config.yaml
norm: "layernorm"
rope_base: 10000.0
rope_fraction: 0.5
init_std_qkv: 0.0168
lr: 0.00978
warmup_steps: 200
decay_shape: "exp"
final_lr_fraction: 0.05
steps: 8883
MLP neurons of a small language model. Each row is named by its layer, matrix (down: output weights) and neuron, and shows model dimensions 389-484. Each number is 128 + 32 x the weight over its row's rms, rounded and kept within 0 to 255. Numbers have three digits each.
After each neuron's rows is what it responds to, as a language model described it from the Wikipedia text at the highest values.

L2.down233:133157138148120075167109165175108145145089101108071144094116156141137135129137136102089085151175108109145137132142152133097076139098169169107167143107145128098136131144157139106141179105168136048126136122131149048171163095124074145122162128139087112141133158116141081160142156086177104085
Description: Predicate word awaiting complement. Verbs, participle endings and role nouns just before an expected preposition or object in biographical and historical prose, e.g. entrust-ed (to), assigned (to), vice (president).

L2.down1558:103108114103118057112076135061147156136169121122133163098135147098064102072081166088124104224177178195107108106072170152096174161122129175121126126126109134123118158127111145177126188125168118098143159144137096141081150123115160152155123106143108117156115074121145111102136126149140136118
Description: Compound-joining hyphens. Hyphens and dashes joining two words into compounds or paired names, such as line-up, wide-eyed, Market-Garden, Decade-end; sometimes table pipes.

L2.down628:145144123143151090121136135129133138148115100110155103097121118212119148112164062126162102140181146127170102085112120094113168150141147204158124115089137096103117158119160149025108069132119187067094113104148160190115074086160142089112155106140189132148108025122124123087133138151094153127
Description: Section heading closers. Closing == or === markers of Wikipedia section headings, especially athlete biographies (Career statistics, Professional career), plus prepositions in sports-career prose.

L4.down942:177088099128105137093106129123150131098098137139078098094060077170083085104124181106170149128090137195135099171173047124115087123115159153152086124119150113104118095123143124160173138090146127110184105091110113172089169126145099143101090103157141113159150125056150081055169053148147055126
Description: Table and section caption words. Nouns and participles in Wikipedia section headings and table captions that introduce stats lists, e.g. results, classification, Honours, presented, record.

L4.down2227:161119088173088085087081050115103091147132130067135143098135169165130122134172156125093113137136075125189144122114101121138153158088130130100139108166157136114158131169136155095152124146108130104128113104160179115070080144095123131131174136132131099104096103180126148109137133073105168119
Description: Mid-phrase linking tokens. Linking tokens inside set phrases and compounds, mainly "of" (Player of the Year, west of the city), hyphens (runner-up), and apostrophes (don't).

L2.down742:100174094133151104094124064136123135178138155202158132101126141169121145127168119124079108052110100078179160191107096013130129119052096124124107145131054144109162147126118136113061136122136077156188144128123132077128121137171109110130182108112152118126145081134130172149109100158186149136
Description: Acronym final letters. Capital-letter pieces finishing an all-caps acronym or code, often before a closing parenthesis, pipe or comma, e.g. ICT, ARG, RAF, USNM, NEMA.

L5.down1027:106123138073146131122109120166175191194133180147139131082135133123113156170135183114107161106110135134114103172130093098128135111080172189079110105135084118106136143058144103171123178112142156115143113062071115134109163156121058068112140078114066148128082148155127149144203093114135040147
Description: Institutional subject heads. Last token of a subject noun phrase about to take a verb, mostly bodies and acronyms (the council, FDA, Bundestag, court) plus pronouns like which, they, it.

L4.down2188:079116128087118083159204135169148167130075146130126135141150147140105118181105157109085148091142129157172095129093145082085139178179155172088166124108108092173148135136157115040143064111135115174127108100095157143129115147044067107134158139124037156091075124131164129143159144137149087163
Description: Institutional or group agent nouns. Nouns naming a court, team, officials or other group that acts as a clause subject, usually after "the": court, prosecutors, scientists, colleagues.

L5.down129:067130136166126196112243154142099100153115158145123139128150165107167141101065124165119105136105104129159112160087182126156095134129101078131169144126186093119114110059104091137150148118129137144114121062175154080161110132136107099135159099100113112200111142079060205159139078092124130117
Description: Contraction apostrophes. Mostly the apostrophe inside English contractions after a pronoun or verb (we'll, they'll, hasn't, I've), plus scattered table cells and heading markers.

L4.down262:096151144144170148137060106134058139102163151095132125152153149143167154136081149116115183154158138132123107148105145140129133143143155125179157065119123123119200098187134178155155083158102168169139164094113135144148143146045113192169149098086094119175094142173144102137120171110113083131
Description: Date position slots. Day numbers and "of" right after date-leading words like on, On the morning, end, as in "on 11 July", "morning of 4 July"; also weaker numeric tokens in tables and codes.

L5.down488:147188088136143114141102142158096140122104120184156192123126105147143174112107125173165123153209110139169105125102099144118104098051131209136090057161128137135123184089106080141088124091176138101118146129129088141110138141111142082152115128145082117132111101111157110141145157055076129114
Description: Compound hyphens and table pipes. Mid-word pieces in compounds and tables, mainly the hyphen in runner-up, follow-up, open-air, plus table pipe separators.

L5.down2087:181146110140099127093102079144117141136111130145100144146068131178180108088116102108126114160156160100159197094147071086126091146143081119085131149104021187136117088073145155163174127143109151123112098167111151159089112077178131069120201143112096108141134100138143081108085068130139121131
Description: Date starts and headings. The first token of a date after "on" or "born" (Saturday, 28, January), and closing == of Wikipedia section headings.

L4.down2305:129200093115113106108138147167114123094132217146164125157127144154149174144117100176197143102039094171072119120191150138124144136159141067135083107121089146132139178110165118147102134093177163113134095169152133155168109176068198132118113213140043121170111149125150138091175106179136132158
Description: Role noun after "as a/is a". The role or category noun in predicate descriptions after "as a", "is a", "an", e.g. member, player, referee, aide, part of.

L2.down297:102115101159145130098122091097152118125104167104118083125121139143111162140105162116155136112133169185122129140090173151199085157083196159121127083141131092138159107130114111171126095104122170177120126055107093157156146110180151115139125081133110095058089105172151088176095128117151084129
Description: Media and sound nouns. Nouns like video, sound, music, audio, and track, often starting a compound as in music video or water jets, plus weaker land/water words and stray name pieces.

L4.down51:135160136122169173111214155157184124136129102121116159168131125158110131131104115145125140126117144138104092126087118127083156092213093205170181156112090116121122096136148132127086103179152123110114135150059141141168112142136111107133142078145162033116138142087077106099119129165115098121
Description: Apostrophe in contractions. The apostrophe inside contractions and possessives, such as we'll, she's, I'm, officers', with weaker hits on mid-word pieces of foreign names.

L4.down1145:100117148189125134155047153124159100162140160140166105145094086153165143189157138072154111123102113129115104107153126129100140157129200106151153093140175144111176054135140115126108089163141147146118127162134187176114084107122111088124161168064113082121148130134152092119171144134104147126
Description: Conferred-item nouns. Nouns for things granted, held or named, usually after "the", such as award, title, name, medal, contract, rights; also some mid-word fragments (ter-r-ified, en-for-cing).

L5.down2492:109096115109085121105181081166108119163161098148112150114089127130212151098110131106161102159130101138117145172122103152134156081108143163148164100096139093112103111119203140130117137111146144131089098068182163093183142117124082095107076119164166071094087136143096081139182090119129093099
Description: Role nouns after determiners. Fires on a role or title word, or the word leading up to one, after "the", "a", "his" or possessive 's, such as "the CEO", "the band's managers", "associate editor".

L2.down1922:160161117120110181193114087172141064103150115130167154092149126084115156136121124128143077094130137169126036203068132174113176097144124122167112060071141134103112132131132145117142117088085167148144142139089087110091133102117137109101179120052160093168112187089163116037155119149127130171
Description: Apostrophes and mid-word pieces. Apostrophes inside words (You're, Won't, People's, O'Brien, Wong's), plus mid-word fragments of foreign names and places such as Ke-s-avankutty and Ki-s-oro.

L5.down2518:117146122183089087125145183129118088085122142175128089179135170212122179083106097114124117167094141095157153084158122094181150192112076173139149146049157119117105122102109151157112088094134130127084181096117192134134121148154091098139122109086080158166102095141143153083123084098173149143
Description: Title or heading words. Role nouns placed right before a person's name (head coach, Queen, manager), and label words opening a table, list or results heading (General election, Candidate, Track list).

L2.down254:127085123116208099077122113112156088095085125107103159148112141098134129134195158182078069106115065126136104155148145145099110127101092171107143131142122114115150118123125152101119176155107136166115115187176144132174144183143133109175092156140125167100103076170164120118119080135177092137
Description: Headings and table-header words. Mid-phrase words in section headings, table captions and header rows of Wikipedia lists, e.g. General classification, Certifications and sales, No. | Title.

L5.down274:110107110153135140121111149091168133104083118087135084215083111098131129113160112161117156127154125181150148125094134111158099121137129084168114145188136087143212212111068101205109136133090100124136130087136155066116083115099104085166161095099131111069162115115147163169108143124153110174
Description: Compound-initial nouns. Nouns or word starts that open a compound or noun phrase, mostly video, plus credit(-rating), landing (platform), contract (extension), motion (pictures); also table separators.